config.toml
vocab_size = 1024
norm_eps = 1e-05
beta2 = 0.95
MLP neurons of a small language model. Each row is named by its layer, matrix (up: input weights) and neuron, and shows model dimensions 0-255. Each number is 128 + 24 x the weight over its row's rms, rounded and kept within 0 to 255. Numbers have three digits each.
After each neuron's rows, "fires after" lists the tokens most often just before its 100 highest values on Wikipedia text that the model never trained on.

L3.up456:138155131142148130128100113114124148099148181114136112149146095180132110139117132154093144100139132113130130115119137164156127158128163116067135138134103121106147187119140142152130152144127165124114103099123191115168131121113131123122095126138157086138107142141133109130115111098135114121082146133116107100147131117152114078112123120095140176149084095113087154124180139107122112130111089101143145124130115138139134103137130115058168126060139106139148095112156159157107177151173109120155118146111112130121148087090125104133162135165114170100134143102125092082128129137088152146063183122139148081161179149111161117116107131130127159150102127147114117085113159151097120142165146133113120115134146126091135138112131118143119159138113145136133139146150101102113139152149103
fires after: "-", " was", " Re", " dis", " d"

L5.up180:164132143102136128118115163125125076098129136119103122152089127184126141110150158125115112081104114131142113079161173142106120150147150108096114117140159166133141120130172118125130153131158093116102099089137171094104117142139176116126134108119167151124133138130115126193150105115127138135124094139199127141135155108105135096126120153150126157119156151113108106099117109137136086139105137166116120155117089137166160135125072081116100104117116134146118122118114135149159149117107126121092131118113106103097137122131155153132147155159155125132109120130127134108112117124098149136134129110111122134174112181079153164074110136080068118139172124082132156098108149164126049137152156081127103125124155111149111119125176138130125106122155147128133150164116118129092124115108131
fires after: "er", " con", "re", " Con", "oc", "c"

L3.up722:128105143111104142107146137158125134068144149137136091111132113125154086123098099115130139122126123146118145120111141185172110140143131094097133129142108140127121144153119118113117158166137123114117132140108092161138117121176113103161084162132153129108143112156086108137120136141141119094135154165147143121137144127162088131119114102095122168122126112147088126114141153176154104167131090137144128110125148119147125170170166132124128123139135146160141094121138116142097097124118119191122118144110113105112106123100135095096125146165121085146114135090102127101135129094111129074111157156153128140127163095133183108063172111100134117103114075179109161082170145124115132129122176148118139117149133138098132123108152091158162129164102081110145117140165152086105123100171089
fires after: "8", " l", "oth", "f", "h", "l"

L3.up518:119161096087125106086154101142139064091163129130102147132142139156112155132123119060097108090119148146126154168118156118128125124103133142127158140086142114160105156091125135139126139128140184131163136105173113134155119151089126150130119126070100141120132127140094104129132108143074161177107121082126135155136135141091127190112133120137096125117128153138140136114130114162111173113120129137099084134119132148110141134139141119137136127110106145135109109101122140134109126112127162179060161132114135103076089147091145163158143102150084126138100129164130154104141153129145081122118103103157112125147142151098135126135156118115131141172159089151131121088132114133123146116096137139081140162141162068139148076150142125154139127165138115133125095164165118113141121129115129
fires after: "u", "b", "ib", " act", "ber", "it"

L3.up178:132123110110114135148127115138116124109114135144127112135105110159137089122141079139116132155142124163099113128144123152177139158157097139134126115128092131147148075144139119154131140136139134143141111127099164139117072122121136109148119132127128130142140183162122134165126151138095144098095172177157158127111148131131092121131100057119136099120140109107119130133130110130096142123098131122144134148193154098179103138138139131087135099123161141167126114053148132142121144157141099115124114150110105143099098147091127115108172166130152083116111156076080105127139131140128100119071150130122124128163156115077112120078172133157167118167146092129135092111140140096118120125149099117180118171130120131134120120132133079104143103146117139205133111123093136132124145137172138
fires after: " M", " F", " f", " h", " m", " H"

L3.up927:145119123134126125114115125099160126116147120143099094124115133144106139093144156125123129146126095118176126132107151120127083174076141144121145119145139137175151121122124096158119168121093140136125127127130128162116128160168118104080120163075142132141154138154161154132128111120119157091154126196146110179105128119130145146090122138137105118161088115127115126091150166151172149099157122147105132139097137159117155132098104148077138126089161169121143115104105150116167113115137173152118157097132136091099134103166108105105161152105148113157148132117162130133093138126103125126124170156107144093136164122140157122069101165111137083176107088081090156150175119125110115083137137097127140128134125104110115121117133088112143123103160122148108142117132083102110154111107083
fires after: "ist", "ill", "ul", "og", "ur", "al"

L5.up15:187146111130092154128131120129118128120121130108120114153110101128071138185128163116123115163137156118144117118099144148141112145091073066153165135113162125138100110119174141153124140104141099124088112133144165107100160156123113152111133141185129110120086172108161108115130126166124137120141115100117074090108115154135125118148125130189159097155107073101120094157138141126134116136128134154184103135156122116147127156150168118079138135102132128074129117089106104123128129137167130131121135080116144188120131129119164102116141099141124135133155126088133168165135105118099134131125174109132121104132118149120088052166152123160122126129110150123110109115132124133140148100130145129100138153135160111087165136090093102107109147119152145152118127139116102163143139134133129
fires after: " n", " ch", " W", " d", " Ch", " N"

L3.up565:128120094100120140146123156103120095110147085135134165096142166170158135108151126117156137099150166132144129135127146139140154170114101125148107144125138111172094109117150121126128109148123153176147154076158100078142088147113106158085133183180154134120096099123115096150162125134101149152115141089129116102131141133142132136097128119166161104081150109116131123138126102126108112120109137129088086132142106114138111164147091104114124118091137148176100168108153127122119150175077133146124121148094117127129123121150107172120136116142142150119113085079085148141112137127164194142105141142139143164142119170148163152133134097088140096149128110182122110132132121109082131131150134093148101112109131130140147124131109080111129109138132150158099073133156088106161129114104148
fires after: ",", "′", "c", "ot", "°", "on"

L5.up418:162142108158119194095140098130101097181107119126125111121095112119077115167120137144124079113112160124176156114138139114118109107087104118126104116151104146098092176114125111174154138166082112139087103101174105108135168184151093131164149132132157172136094136096157139131112172153121160101135135148136154107089149149115114148118140124145100126110154147102112129109133106084145141149148169162147117134106129136151132102133163110108133111103095114099115130121115125151135156118167121130133139106118149120125123119132161198121126104132136134139126103134110151100169187075127141130096131113117129137149151121139137118107175148113169056165117120131118103124175140100107123087095143130111113161129116168139161119111127127088117138134134161136137133132129140140113143093129135
fires after: " W", " ch", " Fran", " Ch", " w"

L3.up913:151123106101146124150134128103096111123171145145081106147129157093145140134117100094161127106120157104142094122124086142130111177143185157103072165175104118166186127135116125105151146140104144142138169123103164073061141110125127115112139131176119076138123133160159104130128147145105143131127092188115129132116121108170080117086111096171162107133114103117127129129152135109104115160118134139113086107133120153135150130125125146107133103150135148124141126127112132117137129118099108128106186096125163128159124120166133115122107114170140140157131156108146141168125113153093150136104161163140101120090114135157125182109099140130124118117140135132125129137108172125117082113168115130124151118135138115145151115101181151102123107114134128080085124086121117166073136141124130
fires after: " d", " p", "al", "ag", " E", " D"

L3.up1012:128139106146120160062125085131124101090128150115139120093117152178136125120105103121131072149120116114154098124115136139140123200167082130110159100112122123136133134143126123170157124133137167119127087093165124157184136141158146066108135150112125083109148133144142134135140124122108143108113096131132142128071155123141110166092130092120111136087100102127157159121090184147122109114131102101147093133164087148106164139144177147111135142129122113142101106120165153133134110142119141168110144137151120128128127143114164130132131124135114075161125165079122152136124166149105087143131136146151102108148148138088120132163116088096148114120138142133148099147153092121155179150122138137109139115132166123111139145110122102113134090128175169113136138123078122122071116123144097
fires after: "u", "i", "o", "it", "ol", "oc"

L5.up616:144117158109134145119134138111109136108160135137084146141159119162117094087186126153137119125097115176128133170108130160126104080110149127123130153120107125151120151093131136112121100210126160134156115131110112148099156125106147167141128137141129133079141123143113147136184125131089158103114097118133173094104118138134072141122118106146126154141133117127112166152111124155157143121138142172139105150144148118155130150154098121140111126100108147151112144116143088150111134151108153119096161076096128123128064091140132133110130128168133091154104122129103117107110157106106120121129163077125120124149181122091096131121141109091125132123135136106136116065140149071121131135112202152107135138152130151121113106090113119115147116114132126086113121105161153091090188125122166
fires after: " f", " l", " J", " h", "h"

L5.up14:172192164125150142137193138112130130162141123134137079139145113137113122146079103107123110142112151142163125162178122152107143159137131106105132125137127128071136088071112152119171082104131134171136132132129125121115128201095109120102148123179135122105122129135107126122105095129132146117094086125136167098110152163116102126117113080166134129095160119081170089110139157124130145147116118154126161104101190135166136080131112126095116095117147171111121147095129141143106178124126113117111144119134168099149115121122108163128160158157137130103081105141111151130137114119129123148127151112093127099108112137151101140126127144146125163111128133121138094127094151142094133156101170140111092157147139129104124130128128130107126144101130176137098086104090151107150146108110134
fires after: " P", " F", " N", " M", " S", " V"

L3.up96:162118124126140162096176100151142155114126139094148120107127138193130127143116090107134117103127077170097154148162131164167132139148175116140123112083116123102156124101098130135155128154160122105111112119106148140146091146122116133130114151183143136171128125121125094158129166109111138139135141085167153088145115126129115140162124127125132082119170131129161088134147161111133113110153141124112136137123127118141111139117118123088064124130114117170116115119150114120169144147185138164073161097092125126171089112105120112109118129091149096100122140114106133123155117146170104104080134108150122139149159173072133161125173182088113101142159112078192116121112162109121141103127100112098112129161138133140133120130141123110122105120145116133099099132139127092141113105124138
fires after: " f", "2", " F", "5", " A", "6"

L5.up848:164133120102160106117129154125101129169124119120119154111110171168080107109138141112084078110115146171135096134161098113150111174159091133099118089112145151138091146120125097130127074102139158135153095101119153143138101152171133163086127099119142149138119137129107119137155157120121154080098101121121150128168141098104135137106115127162142114125111173108129092122139101152122125131083156193113153145097129163156135117137099091117098120099113125126169149105151143121146155115141114149076144129105132136104112114104109152140130138101135129114128131136080156145179164127115120148088130134097167109156139161117178112159118120159099132165098084160097101115126140141106131075110145089132104153124135154120136105132131131108174166121123142144174154148101144136126106121090139
fires after: " con", " F", ".", "t", " Con", "an"

L5.up99:168105113132133128149108147151149150103126112101110133115135111110146106107136196156119115115104115115115093124101077178102115120136118128114134197134161117109117120160178114115132132166086069133111091137131152162141150138107075110123143129139128125098180111090137114121132139143123093113129151096113126117160113130122121107125112158147126130139150087148136126121125099140124111187084126081150119153166113106153133099106124123106129120137160138153151123127115164186098170132168126125125135131096126139136107119091148171133136148167137085109154114127073129174124139106133159110154122111163132154162198153148125088173100128159126163144129105106097128132141131106143082144145142121147116132107120096104152162122136140121169108122122113161136142173115122125119120111157067
fires after: "-", "y", "et", "t", "ver"

L3.up802:121175129129139114146152100107099116122164124112050109143117128140092131123104081100112120139112101147132149152115125144154123173119154094129087135137118154146140148112133119125099144095109097125147132127146182131107138171121125141127110104152160127091115131155091086140129165159118153163128122125141106117117136099135158122126113095155117146141108112105147110123117137119141172129108139121180087130111177167160110143111112117098118129129126177119113148146117126115181144120150117105132180100125147084122141105120111164114126161119133142143077121123138110140185161114089091156080133097113152122102121130130112138096117183116098137128113174085113133138110130132108088116179138133123157151148142104114156124101100074099158167151096156111137146121153114111087190149102104
fires after: " D", " F", " L", " E", " S"

L5.up871:136120121103109136124141112137135104138107155128097101172095090104107118124148126133150112059110135099136134147137117142123107155139171123095104133139161129200116140143166137147122129088123125136143130127119127127115153099158137092164110087096119148165095126174131123157090150151110123104116128122137145129112115110091149176141104155087101103121122130074077148128137101147145135087139144130145108112165096182146112131118131125136135110138213147120159123047084136118148115129119154111118146141145134124134103111134136167149156138124164125149146125092150156142165122099088095198127178107140151123107117134112166133092124140118136136144118137144141137131152130138117108093169098123170137099120148131107159101090100119104136057118145126117094121138123141123118124142113124
fires after: " ex", " p", "al", " P", " al", "ul"

L3.up599:128116149130098187086108159141138128083122159134164107098137168131165121130122063092126130180127133178159113132143147130142126151129142129149092148110180118131106155098113089114110093159140143095142147108114119119140138151139147130100131116155133120123119123122120094146131122120142121147110100130169110104061173110107116095128126161173131138133167115142164106110148149118146123093096140169109105150138102139125142133130127137118109135106136141140126092135160133168136132141127129138082132102101111130144107166101143159101093107179117124112112147086103129122108157122101130136080127184121136139136164146133134116132170114122057098161140148165165151113077118150169143149131166115147151100153135119137114144096116122082117127125134104137096106146050163129109126127141101
fires after: "3", "4", "2", "9", "6", "ron"

L3.up53:129116135154117188107106099127123133127120133150128134105150136123104120161118156124120128132148110109166138147122108141133123117095091091124163118134137123092115155160128100112156074094058114130135127091174154160160149149161136130147145088083138096132165139114108166109131169112110112110105098099156119098143121121157139147101114096163085151109093082138085126119127160148127121163089143169169106101107100114152178108172081123114145125131136137147162126105130144117097093156119153151150169134128122104091158123140115111153137158191122114109139105096111114109124141068115158168144116108138132126142133115116132067110109122158156160148132119130153152075145125147131187150119135153179103122131141131136149122128105116118138111112132139094120124155139101140145090116135105
fires after: "le", "y", "st", "d", "t", "ist"

L3.up286:121123102126111166127114148104114118106156149112055068143161133117162111101097154123093152137140117125103143139125160179095134129133160091108151121111104153140119126117133140155119138109083156132119156089122199075160141114105112121111125117111191165121148119124103141153124128132142161128118129145170085104145118116141135133091094110128155135113115121098119127122153106132131179103095108106181107118118118126105137120084100121083140108097156145144151121136148159142137178140068103096093139118116152134123159076106116138135151121131134160142129130118119140147116186120104133135130145129174131133158145153128129122073126134104148177120112129146144115088113137122071106171159136119122144140121124129103129162141105120157142176129086102114146135158113086100111105132128093
fires after: "-", " d", " D", "id"

L3.up770:115148106214091154058164136112106093095110124155128100144115119142142133135122190122099136088139090134144168160124126142108130149130152132111109132098126172094131110127126101195129103176128080108095121087117145140151093147138169139119128103102116118150140088118130143084107116119130129144122111101180151124129108089152128140081148112145087136132134143112086103133169124153135124152139137123137123108133133131115131099089108113122155146105146162098161150132119159117115116138154147131128070126113158135102138117138134132132137162116127124144103101116165116146119109120098159129142160090139120124146159143133166117117123150112135148195138139076120110110141107141091057103117118136115130139146139159128153147144136154094158140103138166122102122186115131112128136129129073
fires after: "ord", "y", "or", "t", "ent", "ur"